MLP neurons of a small language model. Each row is named by its layer, matrix (up: input weights) and neuron, and shows model dimensions 128-255. Each number is 500 + 40 x the weight over its row's rms, rounded and kept within 0 to 999. Numbers have three digits each.
A block is one neuron, or neurons of one layer that tend to fire together. After each block is what it responds to, as a language model described it from the Wikipedia text at the highest values.

L6.up497:488439426526492572508483437483478518524446435522488485489509454535506538471564540532444566457467509559427490518508436537523495507452474607529502602466502472550489487557470523489494443467558505496500560487506463542502512531491565506476536485440513481541480474423502465469444423503519442468504550546527520465488497468549556427492439538534526585581457524469465495491509473560459505559523
L6.up799:527527458483479537575516472495486511566483502534508531438462491441459510469568471395462445423480479513467500525493450524452501533524491468533522523527487348481510492451507508498533501588502433551503571471518458469501507545494488420491465467496534560484519459414568481545485554573491487522471461537498515485498493467497521500511494518564523499469488536483524495525446430498483484510508
L6.up962:483511459505460519480469527459491521502428490461539589462525513538501431519564493476473533533477457528508459528461459486570503512476497504491536428487495494564446477435523496489586423503486542464495508541413442521492499477537590495560438509492502519480442505396596518504466454526508507503528491548525488515566604495551519545429567482566513593504478567481419473533479465474451514475478
L6.up1000:552489461505474524493470495448492502516480471489496558520518471476521450485551561458506583485491438546429473527407483471512451488486476566524532432502536462473525464475454522469514459565547498478469532541502392535457484499544544487552473500465484504468464500474564572450451453575469462480511528516489522539523545480550528525472538493603514468510502545488495491512478527480460448514487
Responds to: Clause-linking connectives after comma. Conjunctions and adverbs opening a new clause after a comma, usually sharing the earlier subject, such as and, but, then, eventually, also.

L5.up106:538537478535519584489501524480449524473397502519560498434529495422577525523479477535441478427491462510469522514466483557502519470513478447559492526528613452576510465461543520490537448449501422472471489460457465515553483578546487493517542503504509522506563465539462439461540498494520487561549529484491555489429506494507489486519459456530587485586498494460518553519438486591513514438460
L5.up152:617483530556493519475486548491567429535415528498547445462556453461529490495442518507537486536466493593553449513490532464465474481508497436485531481485457438458478481480457476511571477547513469555481588438460505537557495491469478432458491561490470528508457486453523482484540509539480505557495522460471504519542530489585486530472444521498583497539519500489509424576477465527528399489537
L5.up160:555560534493518472426467447453448546582567425519506476549435531459523532460500470542513444427463437555486480530495497547479487405532540472448525533459486483504471474532568514502490550503490534482505467548515509511439497437495508509396523493481477549493547523504494492578439552481529504456528537481559560503471492500429486487507468482545408536482534517499504477548478557641571542502558
L5.up196:582536508532554492458540481542524576491544492532516506458535493523520542484451484498540510487447493588521542538414553426482525502474416478494502481578471503464450468456504509491530469506473542433473584481547538490521543546493517486534475536474449501455496427489430496471462483501535505566506564469503524520509510515544499500496521429455482470519494576459513525534464580479584466518405
L5.up263:603514568547514514423531540466526520517467518518470498535502497536539494402476506474508421522446491568541508529406501501540549477481460506558502498528468563545481460401487519469560505534471478468487518493529538454500503485444439437441518506478474467439437492431488486541445541509527511532542564499462497548456484496483527569493549463484514516541487514474519420540521481501583565465417
L5.up274:522564554509478561427457511458455512566556504539506513455422437545548558512514497487524493491479476563456579519448499441530534414499526576513510507548511398483497495529571521463485495584475467494511577454494491617519510465470481473459525459485537512474438502400550578501493512486528477525545503437466507518445487468523537505482453500504427432512501555488479444545528507493556526524493
L5.up278:543532573465482489472526503463525465504554531520534525483535530635497542437478483482542557546524527563490490513435469430483573453488527488497525540483403462489504491514512500495497522483491561553508597505528550463568479410511537474438426577475489534476488478457514531511466503505537455492526487469579540493525447462550484518501551468507518570381583529487458566551578473520536537469483
L5.up369:570520511513496528513531497551480560529583498517410547547446494509598578420460527454554506451452450535541554525417472503543485483479448503499487480458546505456473471511512530500469505456520479501427565523528442473546446530473493442498519535466441499517527524471483522470511491524528506520508554496534551527461482465483473538546437530419441526500518489461483484455511592562593505474501
L5.up410:604478501504517463398522513492463535556525481554561500464478495514558537521557522521475537476494491547445541522457502449513446466498488538516510481505567478507446472526409520465519456559431443460472501516492493486528536466450517453510487455492496513486360498493474500512467577554449476500586563486444502552464535465430512488499464506462467433569505473463528399574449479535587513563459
L5.up456:577596564539484442429483529494449476526532435565487545530495463518503464432507485561500449573524523539457531527502488481524504533517525490438562532447420463460516496504443530503508509535554503534506534559550555476487459477504397502504510494448522505442478459443501541531448428469496509517511487488480545583502407472487526507509509529509476477495602496494495470476509548462546588471386
L5.up595:629526470555542466438494534449498493553535496516508509485456457526599509466514495572498500534533486539474488528459510436551479442539437526528528495492449489523500489452511487468529478570490504520508477525457558473523466429496457466475567454462504517465520511436540511482428509455486501564542542457437487582445520486441534511537535483509464522524473570476462405582553530500509539460513
L5.up740:559506474540554511459523498549522519463536524516415539416412463494526525456521485558560507553478466543537557525463508525506471548499480555474454511585530492503549470456525475491539461563539446482485570503549497479572515535504462437519446541492516479458542438476484548541511516548450509465534517469578557571473446516447518496500507434469426469529557503430503443512422565450572544473486
L5.up744:545494489536469553487489546559508481474466496610466481535519487532517476466485442490454529478464485597530463505516465476512549480461495462556455552483466509572547482435539513464537458479460447505471547458438520548517561424520480436457473498507467518457500504456497483539500453575489506505513512472467459513547554497564480486494469481551540595536481462476519488536534479491580471523437
L5.up789:576512540553506441384528566490504460526455508503533445504575515497534583497482501558462462481582445594530439525439541440474548486548517520507514565570497507479479495476451486507524480515468428491544508499513511472499485426500454421463494485477523532472451434403497502507478468516521490482484501467543496574507496489465523482525479519487481441462514520500499497644494429446547589524506
L5.up941:506538506576522531568537556491511492482510550502485592467506438551525483420451540555505531493488491517432495524509463493487489497485441521544544513456520473489467478582551476486469529498479527495490532450550470421507452491451513470518488522451532450471511541504475477435453508504477490501515524514571489535448462474500542526466483579555471526482533495482497552488578558601494437469467
L5.up945:528510508564536478499463532492462558529542451508500538467452462497533525472500530545413452459501463547488573521495469551433469491554491537483543565502517474517444483529495528499434472475472461517493482555464468479581488436514530431511531464477524511493489475494532532516454497549468485473544445562481566535400492496495519480609450567562458472514463506499427455489507530553521533527496
Responds to: Partitive "of" after quantifiers. Mainly "of" after one, some, or a number ("one of the", "54 of the 179 seats"); more weakly "and", "&", and "of" joining names or titles.

L5.up60:554464532537516472484467563513470471492488485523529510475506469478528497529527556562507500447461522525483498502556440572507506506491496541410437449428492541485441481515489399449449548549502573519551503548515535550502454561463567504473508477602519529493432463484530526493480463521502431516518445496573485493531538515483470546553476502458518562517503531510499469495509458432548436582517
L5.up191:542505579549534520549525471461495505498488508496518458439520503466497543497501363492547471510455485437553447477522544530549558449440515511500517541507489556443437485501500482491493446439512512469476467496467546464488427510532550511539586503497485529421541512576549492502464478371491523539483470507518444495475499450452550511481497486494512504553478467527440494531520485496545504495485
L5.up251:593420520437534526494471538511493492499586512496541512490563429475535450526494524536532485470414463456475530485519456585436470531552555555464430492425472519487551482506490590479540497528531572505545502578511519526483458522481550482498482502500447524510472491456486497465508473559517453375536526496560516454521550541491469510555505489496492570519523462544527463487508465481532480577457
L5.up255:530434545519479504447485496511441487569462502574525501498548528511446475470516446570484549455438540474440477461551495495524475499486544471512462502488505492472500489496523547605448552551525570508494518488476468430537495499454522454468494504496521515480392523535525517566539515508466486536497443474558460547533483477505497481552526544464527503497634554535558540498469503480564483565500
L5.up264:535532472427478496520513517533494516518495471535575552500491470469490514448512433515526523503502491468518486475510434515499506459458484556467474547482461542489534478537575632461492453518484469461482501548496496495448378503451552498511532475515460594491457476528468496469408490466529569514485513522550548504476539480470496623525519496421501501460402538503449507563487497469503464537521
L5.up320:537470565473575473510519479529442468508491507523534481506530501497531501429541540519470556426417493486544455461525525526491527535497508476480488515509446481553523475483613520361481529515532541464456468503438532510470403473487593470483469473534485513490463440541519510465504503530541487554494497459530444465482495411465488529552470458477513552500541543601454463490503532441563462578480
L5.up345:554435527529495520465505478523485501531521563493511457505522497514483485458518501578468550481411431405516494532554538511512535498513532464519431571460490552434477507542463585581513496454575429456419482510453559531461454482468588537494549503488501522451494456552462591547440532463505541550504502491552423445497491497484528498525554505444516534521555557475472528538489522491510503551478
L5.up382:490518602557560423543505550494526505543452444513483457505463458570487532498542476582537586441408517457443463482488551530530449517562535417453520529543446483495498476472511534565472521522501493467465500433511521488503494461475532488461492477513530457482455469531418575551478519545510539551478539429552505498508479426510488432564469504520518543532562486605479513486499505470528510545456
L5.up441:554527584524506456534496508536495526511477512491487426560485512451540531459507544531540543490477494453530486503515593553507510474527548494507485455459455520477440473502468632455496496477531507427452474474524501508452498481542569483478530455472528523421505435569488566487509573575493547538503558456558444447505542510477512538540496447448539528550615498533428497440527499478503464501479
L5.up506:637514492456477509510504555475520457509561503493481521486529536470527555458455539404461478468509509477509478501501480473510495497545487563457452497543572496503509497517485403580442487538563543532483465463470466482470509490482520476552476472478453531480504435474450386547462559506565549465531508494465452466552457528478529520475463433458525533469445550545500484500568516455480514560509
L5.up521:529526540439505485482455472528511539533439544570471461515511471464491502474485449461595524470496522488518441469540542498512485532507470470484522489473469542486492467551482337526444474532521479495446498489462487531465513514480585513510525462514556607463428418567498478432485528466496559539531423487548506475507481472457491570560477494460516523505532560531493474516485482483561485484481
L5.up550:543531544496405455469484454508502475490495543535585449529522520468543562396507479519520558441535501446511441510571514474458488452513566568448435477403472544501584487525476510531465572521515504462536537488468516522440458495498527455508530482493498445462444412556551535475526509552553532508540521550542463446487548547502467541551467514402456525510609462569480497473476508495510425526481
L5.up702:586504507544549533534505547464517502481481519490531544493494540486486538559504460508464438557545512495413507476494515539555515587501492464495432529504456456485470480500481425391556520501482511571490461504477499483525429493514572549548532429533475504554550486451434464574423459425467528475436522449508463572485496457487509500451450500518498503508500510511506474555546555485542528543481
L5.up719:536484559480557490510522495525563483505538553484468512491560499508457452392509580439458508540523465531541484517499545526452504477560458514487471567457515454461457477446496484486498446411468448532498550507545478494562414495481547514500567501487465541499484454475509501469541494472569526492491505546472531468495489489521499418572473502467447558414482522488394527501555562522467568518459
L5.up757:574484503494467504463526496534499500514542497522496492524515553470534490410490520487446477465515557504515452489534465505546511474505509482498412471497564504465453495540476328606461517523506543516435509501456482469484490480420559490535516474458463556450414498487480520526471537528551491467553500499540466496526537572510525535558525503426571493481604488581510458457483554456509495592512
L5.up880:451514496436474459467525503520441520478542518502505494506532493507559542473460544528457503514521509512541452499583424519454504492434487487485475480487445463505478475486513611596442491491473493511470531493508490552509455499501538466484458509528536509473380473551512563525492544529502469577517503477555461479484529525483424531502466498468505525477566439567476471486500462440483476488463
Responds to: Closing quotation marks. Closing quote marks after quoted song titles in discography tables, nicknames, or quoted terms, such as "Somebody Like You", "Tiff"; sometimes scattered list words.

L4.up520:590494453476401542467462406484511467523545462529538479457515500489523499481521424445515548516496480461527503480505524473456470465545517521501460544415518529483492486535528545445525533468511520573527521513478489492513487515429516476497515533488569477547495501590541472450490458467533546490534444589484487488489533539499458514552534516502514447484509552556509465540462510511532557462451
Responds to: Fixed-phrase function words. Chiefly "according" (as in according to, accordingly) and "than" after "more", plus weaker hits on "also", "one", "even", "age" and word-initial fragments like "H".

L5.up8:511435493390510578470468459500508504511505522510542485466495533488490481444557506456468445480507441508515514488481507483538542580539516486558477573505544495519518538517507446498522497484558499496473518502453521526474510490434459525496508510499426490571529608443541449407505523444509481442459453537560540523487489432505533533531520540513503512465430632521603503556491591492529512473476
L5.up14:537536491452503528477519586523497521505571488498533497508500468444509495509569430543522574446524537494483471498440557517455529489454448551550560455556502535512551511552511574582476583512482504432514496479452504502521468462498424444469476501531413567511470544491483413500542488507530511555480502562447595484509379396469482518533494527463533473504487573561521528535468535539492459477534
L5.up70:512430478451470512502463471504493488477554482483500449527446512514549403438527498535521523465419500497504542495496511529546553502524512527515446496462498563515440498526509482581546447429519464434479529493494562558476485467436545526494503494474527444474500602508519518468451523525566545504459541496524491463481496564471472509540449492512541452538531491559480533537510467543499474491478
L5.up96:553480486394520545467587494479462491542576537490434493472504493507466493527482467501453500415525488485475446507555535497464488509539483569472472489522531494505545497531605401456509538565570503554497487459411469526510467488490513455500529526492452490450444507577478404565494459528508484578532528538461486454520450489497527528517581446452525517510435606544496462484544524516531460497501
L5.up107:456458437437484523455516442504545496475544439492558466498505477471518500480517443449522554491512451511467574515453497459440504545547544553537512460508460543545533514525505499456562497432510512478510519559509521535498508478529484506487478545523434503555574536502520443462519439517522551477474494588487592495490499508506452540496544518574462434536413477489520477529479450567469548486511
L5.up392:446489462507562527500526413516453475534456504504524525510452463494458521475517609464447526518555483507526534496455545477480545512523485507443430491527516459492538517514517475515556505464536513574512492525484501471544484528520480460568416550507486433561497519468477441532444486475515538457581513493499543528488468564516494536460479465502462443516405609388494455513570536536476552435513
L5.up461:524551479462495470433476436518546520477466551501459490499573535517472516497531545406537469470513466558412579469485489467469453556584474494484504469467479462512497475519504414480504511526519485550485465476492477548535443555520495521549493443524503419535480528486466464516448422479455477506452513474526508503482509512486479470497499471496437548499414514473523480538541497506506471498441
L5.up490:468471497476527505489538412468443516538515528473506487495536443473522562490513396558481550520576475470534450527555569497446578520486528518486508430428439465487472511533477349543460484450506476532438526496417545568464464493515528462559493543516489545533456428570546453512513492523535521533615529472525469431527528584461464488526468500458480464484463574485499469487492478512520473458536
L5.up492:502431467446494539529535435468502501511514515482450493534466452472514477475555431487533501517512420473439529498478530462507553506509452537517496527486477509477488501549525675552525481484539479513484494461435531526488445519432478533564483508525490504548503530548516409529422472459512530503483569476527504475483414428511511512527496453507477468534387554518495509569535517511497486446517
L5.up606:472471463430457442479458498479458493536471470483483487507518477540505456525533498500438512469482531519464510474518452462480465551540476533471481578550523454478466490469506307425470528574503556571506524484438474496547512512386501466467440519501490472507465571485490451578496509541550510488499523447552530505496507500548475427604494551528508520482493543521587487481478473493503505498493
L5.up614:470519518520539460547526386554451472529535501483474500565449522476464494458497414482509486502580521559522439487478530535529492502529476518487520463542488475594501477471483485493535459513475436479513494464396486474537502474486498511496468486495531468572531564525497442635546538572547466530540642430547446482528487523485485438509471491425555446464569538537459488496497504515549476420525
L5.up645:530539441472473443533522534481527507469481487485487516518457486502514457532548437476404492555499512477533507457478507530541527503484410474520549538550518486486502462504535350479559489420469523476462462471459477492507369476490501479486427406507519489526635535469438444562475519435492551507428573407447475517430502459516496523474504481561466509470456521474471538571551489497498514482482
L5.up647:525469532534477489488444444508516517560442529529557488513449456496481468450612391527495584513472489431475547463476548485493520532491511503522492565465480496439513483567507449611529508522514508516491508499434506469453489475441435476538479475502497533545521518530451499507499487499532561506518523470551494519481524478529532439572477517506481496490510606503519539516469518490503524491507
L5.up675:478462544549550513494517427498537546540484576458453463548500470481479532482554428487478612500520431470502517509419606505470508573472527476575524460482524495523533510539518661533532515501516485481474459495460532535477506478539454497517460469501516635494523491546441451512547490491478463524547529445526501508481509498464504463489466483495485489575519554543496557513544519519493539455459
L5.up843:454478514479542483493512411512500504533503514488445456547476527496488466508501462405489523461563482480459557496498600474497471540528546507461492519525500516540558482502580319503606460506518437559499465506443490538499509478532551532537529479513540481516492506540483434585458531515518506532518538447521460448489518577456548544483461453502513466477434518553455502517581497520499507456508
L5.up844:478434436493516518487501435447464478506485511480494477477483558470506535436466460503539502499476437498436501485506574484524470470505492501490453544402462609488485496505522323565558492484517488474531488509528551481544516555458537567520492524496482482498521507566588486475457470416534499455516477552560493506498519465476500492459492509505529481549530512477487491528538532520489504529455
Responds to: Predictable-continuation tokens. Tokens, often word stems or fragments, whose next piece is predictable, such as also before a verb, for example before a comma, and consist before -ing or -ed.

L5.up85:519461441506487532426434432530421487518528475507561594560424557470591507443527481496524583532523524519506569525524555561512411490462489488504520478518438451501549468486442498503481545562525523475511541489503495552542543492526495457575450454496484543459476491497498544502466477520493496499491455562518470570556513481515567560529512431503449475498521457469416466519501471564465525471532
L5.up213:553435471521502496499406483465453453488471413579503566567464459498523497449534440515492471475458469517474442529466480451501459511556475538578497487465505465517612469394452513512473478506504522595525523533517498515508539478505540534541459488476473587464496555529567538571497405565555486512494418466483508484498582479569505514493455534528542519537545465492474540543508463516576427492525
L5.up243:447462480552469507480495429499506490511540533516481490492544556521490487448466482467483492496596545489476472518463501425526531439432491472571544487529563524495472535516471398482450544487515463521510500496466501477499556512492430504512523520459478506462514518518569517523554484452503488512555400529461429483498416450523539417500544549513467474508550378506510550455431533549494500422544
L5.up262:497476495464403580467555497401493518463434459456489529462468425482591474519516505537489476475531422505473550530519490541476450502489475494529528474519472458480498463517521514504542485498600476452472469503410427532503559534480492479586430496493479560545519506547560505531483492511452493565459525540527540486486492471473488518486454467470582452516508475489513492531395492498489447503512
L5.up285:488545500532418568458516516430483423499470452497530575544488448554537499474477426418481478418490556535529485524506445440517542412502477501584496547428465521609464471454500489469495444569493557559477580529482506525534459437485492551528549526465519511513446484437479514505525523545519476535476456502529464470474525399527519465497530506484489558437503482428484515544538493498479506512503
L5.up366:541468457515506553484485479460490462506447483522560503497467450523527466581510563527546524511484426479492497523422491438523416520487477568562472491503524440518484475485483481505499427532528523563500472481501449489485494506535516564524454537464503529498455448504540532520505477530547483587509449491482432486463583469644580517492445495455511419545519500493506453555486445484460388510488
L5.up417:559528455506549543496461519480470497544469448533496506580435478557557489475519436599521480479518441502433508541485400484523429462578562508525553486528460496563539475504496502514469452542585490516501502462474487516518480493457552481450532528417544531593439495469489543545507476491491498479540527516559476498514493472440523397448510513529437482478514552481496460578475461507516465515525
L5.up514:459516505559423551446463480454453487485492440515498516495457472530527528491503490514493507470455474503453535520478483463471433502587552525519522522553504441513550477513513491520522474546526558480483535518504460569504474454494547527493508513480517530489436553484557475568492475556483495465575357539493457477539557480547553512463500559534459472498539552499485437506495476463530502517475
L5.up522:515535525524497501529531424482530445458530437484522594475460521500454381487512501450517533530511469505514502532489513543464479516433498539488552483490493527506561473565494506528491532511607464511468469571487496532489506441534447554495508588413509498507507540469546484578439528552506543476456433522525506473524508495437526531452552496547520497416488535495443532460455514491501445483538
L5.up541:545450465466480573496498471504435511558453562521547484437517476497457485470520492540428516495405438420503496504507519502499475502460555528460471573424517501401564498505523518547569501521502534485479518561532497498460420537480468486481505486500497520484492516451459573481447499461447504505466465455559449503466479505528507470520541527421445546480450553483534574513536496463541510558466
L5.up621:478496459569482519487557574494475502558472468469439545442462491471572441476551528508506525492485504484513496531486479488483495566537530546485609470544493423441484485509450481513537472535571534569507577525473452572532453511489521454547451495457492504566496508492572550483492541535486490465522506466527485425517459456459561553433475547565494457502463504518473541579404538502498446483476
L5.up708:471473509596515502555540498455517507535519486499475495464471550499523517551492502506484384529530491553473477529428379559491470527409460479550490504496484535471466517455462386489495489476471508541470502482491540456557487473512496551517524519540517577517545465476469494530496469414487536536487476482488446508497493441520505461423546480501488489518492389488516502491533540488487552491564
L5.up868:500580443524469511432467530484458497479487510499557528485524546541521543527486488514520442512563570539485460499576421556506462512437421532413503489477517491442493498487434467479480538543480574505479514510484529484540477542414552479504480511529417501507422424462485512555524474541499464537499448527545470486533490563521455515526452506484521548428538444513532477484504519432559471553519
L5.up958:511550418525528575482524473515510482544443514460578589490411517541532442453491489511498474442483454507507517528488449464476455521449499488484503465537481443607486469491518510554494452558474521554517591499484507546514462480522549538510488503473535502469473491484489512553571518513475498555530524513585414505555557463548486494436553509519451491470503569478525475574468462476513488483505
L5.up1006:497439435472387518437485470512461488583476539501538486454539538534478513480502412515481594482522513490416563518541501444480487502462570564446422459364483541460567483483463538586541566537526518464542529541489475459485385515464468490498519474497448514514447465487506484479515441496466541508481423565562491472450511565520466513496421475448441530490475495593507542514514479486513464620518
L5.up1023:504420447510494506514513557516420488545499506519595519489522518507506503424478606555438572479477510498559412523525448498511475486472555438488432506455432508458528499493546476624506509521499511468486495490535523440541515478473546482465471527483517510489370468513530586519467522541512480514498495506545470510506563554516538479484471505426514504426603566535503507475463538441523499515483
Responds to: Clause continuation after comma. Fires on the word that opens the next clause or phrase after a comma or similar break, such as and, but, then, he, or nationality words in bios (is an English).

L6.up364:469458497445493539518500434501394521575494544530556484518479470488492462469510511543521528549487525499504593518491527496465498527427503539483524509395450530503538456437532417541597458442518450465534495525512569480503467521497453514508468485516541462515520524463530494456531508531472547516545481497536474491530611529470475454454501532485551467464511479526495531542553478515497471493516
L6.up834:496463507492510531502500451540481481515478503506584488529453481443524481489578518537542525524549440516534548491450438495473520489478532508560538494401387521521478491458500454597513474431453438456508516545537555480514446471486455577498459447492444488568482498454479476409490460523534456486487471488519535510550548578474504457449539522522572419477533546536495495549504567505499477508501
L6.up856:497529507552436469396449506473496498482479540496448474520469566528474441519551380446451547591520503495382545488530509453505466506440504507512467529505550515503492472519429473530493513431547519455498518506515509501444466532509472503542537453478463514499491513458479436503521546477413595537501469500481515539471510562511481552508454520522476414521577539552556544545537452491481473496536
L6.up877:457422511503544527544513504471439499589486559518542477527478442503495434453540463577519523557428442447471482529510496512508490543402473508494506555433408504461506495479529427536571381447477441443483491503502576453484509491497426545526514496499533495511492491503534509470460524529502501477572515466535506488484630554470492452445526490453572493467544570516502503487548482483426464480489
Responds to: Additive also / such. Mainly the adverb also after a subject or has (has also been, They also found) and the determiner such (such as, such a), plus scattered function words.

L4.up715:560467538577542513461483521411491505528422488488559506495517449505568561525506489556493485442517473542448488541432481433530499492539506534557538536549502497548477477451542491507519457502497469465501499500512408446521457482517505407490540546423544556531467512487524508460479489532577469530534595503500549527503522471487550516464440469495463519530522625469511432500538479499568476451506
Responds to: Of and table separators. The word of after nouns (House of, population of, total of, one of) and the pipe or opening-parenthesis separators between cells in numeric Wikipedia tables.

L6.up11:516535526418521435470476540415470512433486478506527475473523493474552532478452475500468453487449528448529400495544525499593446529438441512492442472602479477457512499493497507454466525531535562570482493501493464471497490515439503448506504533472516473445509492547515541500524530470472494428541544544512497498536534432540522448509502493517473507512625479555548446424477466503422622509510
L6.up580:586493489417512495460472448500507559503493454485461491511482436495477543516434458486562490462512538502530549518491610479530510548481503481573495408470526539534460489493516458503537483480528494571464472487510520507498454523499514472528549490539575456494485514541489516488511468466496512490454422489551478495543514429473512444477509503556496486546546530477578513530524502486536536500495
L6.up695:473511465394564466434533470515435513458486474521510502485500427469503477470549404476463512544512466531515463508540599560492486529463473519504510384555477504591486506490526531453520500545482493486482532517509455541488407564480457528481399498544517507527498522526490445439496493480461518491501535440570496527521517471504464551455541553507478452496512568499525455560546446492557560534508
L6.up887:447510536427518502494447373451458471445501536508598469502488539445533500480523444516514415530549484463474487498500598464525529599480485462539528545430489459538505471467464408543532512443510523537533492455497538468531431467502448455505477526480495465511606581521567389480617467482497482480443552512516511499509562532523515476440574531526530511499496473509549510532547499449441538473502
Responds to: Closing quotation marks. Closing quote marks after quoted words, titles or nicknames, e.g. "knee", "Rock al Parque"; also final word pieces like -ment, -ance.

L4.up439:514557485537503435436503561458566480567537487493550570495488527526501588418449506466512470476475474506530484538501532502521595398485460421448556542533463469515477484543439492481563545462490530527528522538478558425527457440497471531503545454468494521509478463475493421521510445439514472435457431526509531511484504468549523520464491544489520530436535472484439571492520523552470614424488
Responds to: Token after a name. The first token after a person's name or other proper name, such as "as" in cast lists, a verb like told, or a closing quote or table bar.

L4.up165:449490482501446458498518517406479488515567424482523608542392518504552516516529487473533570450543539492505475530474484520539492538506508496441588527574494468496488473581482507499501523559540506562472512581563513478521483465546472553487541504450524482536454553480526449449512485484543459456442488524578477528501511488452549533469452517514554471483542487483438578483514462542482541456460
Responds to: Word after comma in lists. The word right after a comma, strongest on the country closing a place chain (Norfolk, England; Queensland, Australia), also and, which, also.

L6.up44:488509491522565562507520432530458527548537508529524570528510413454505438475489546503557452460529471485459509511466440487550480499414508485519563524545503477522541509507499451509535408517475398529493493485452559440525550453492319564509533478495474484527505592445502560554475483506510481426562516486496502461554513470491546414446453540468516498478518476482481494563509554507517475518473
L6.up753:574516518547561491581500498498541571444521533520467447461531526479492561498484550487504531535555437500502486530491515534522525568502412539537494620569536467476529469540546527472571520439522475458456455468534434477525521544459494486528487553476428529511517470493509421508468455415586457510506518492461535476423500510507513435521448492514543499486460499485444462524491507593489482478500
L6.up769:537549458532542488476592493486518505470485490484501497449464437518529526449435434526540525528481479556517493527437455476546505497449446558512505512583533481431461482556431524467485476486493480479405449532494508508571516447468510484486521542433475469509495450454442516547539527558467459545531540433582530503427478449463547509538485504427507491484541634482505508538532485572529500485482
L6.up1021:491476468541521528481530462443474515530523454505423572525521458567506441544465547480513578538442411517531467517393477488602467543450486506555502511461493458512521478479417495509537503528533538466459484532488498486459516523533465480466484612457488497459479495445566476522479443542552535566529439465519560499473466464530538527491480462521505498539551539492463481516464514480544448407425
Responds to: Of after one. The word of right after one (one of these, one of the most), weaker on other of phrases (some of, because of) and on digits in numbers and chemical formulas.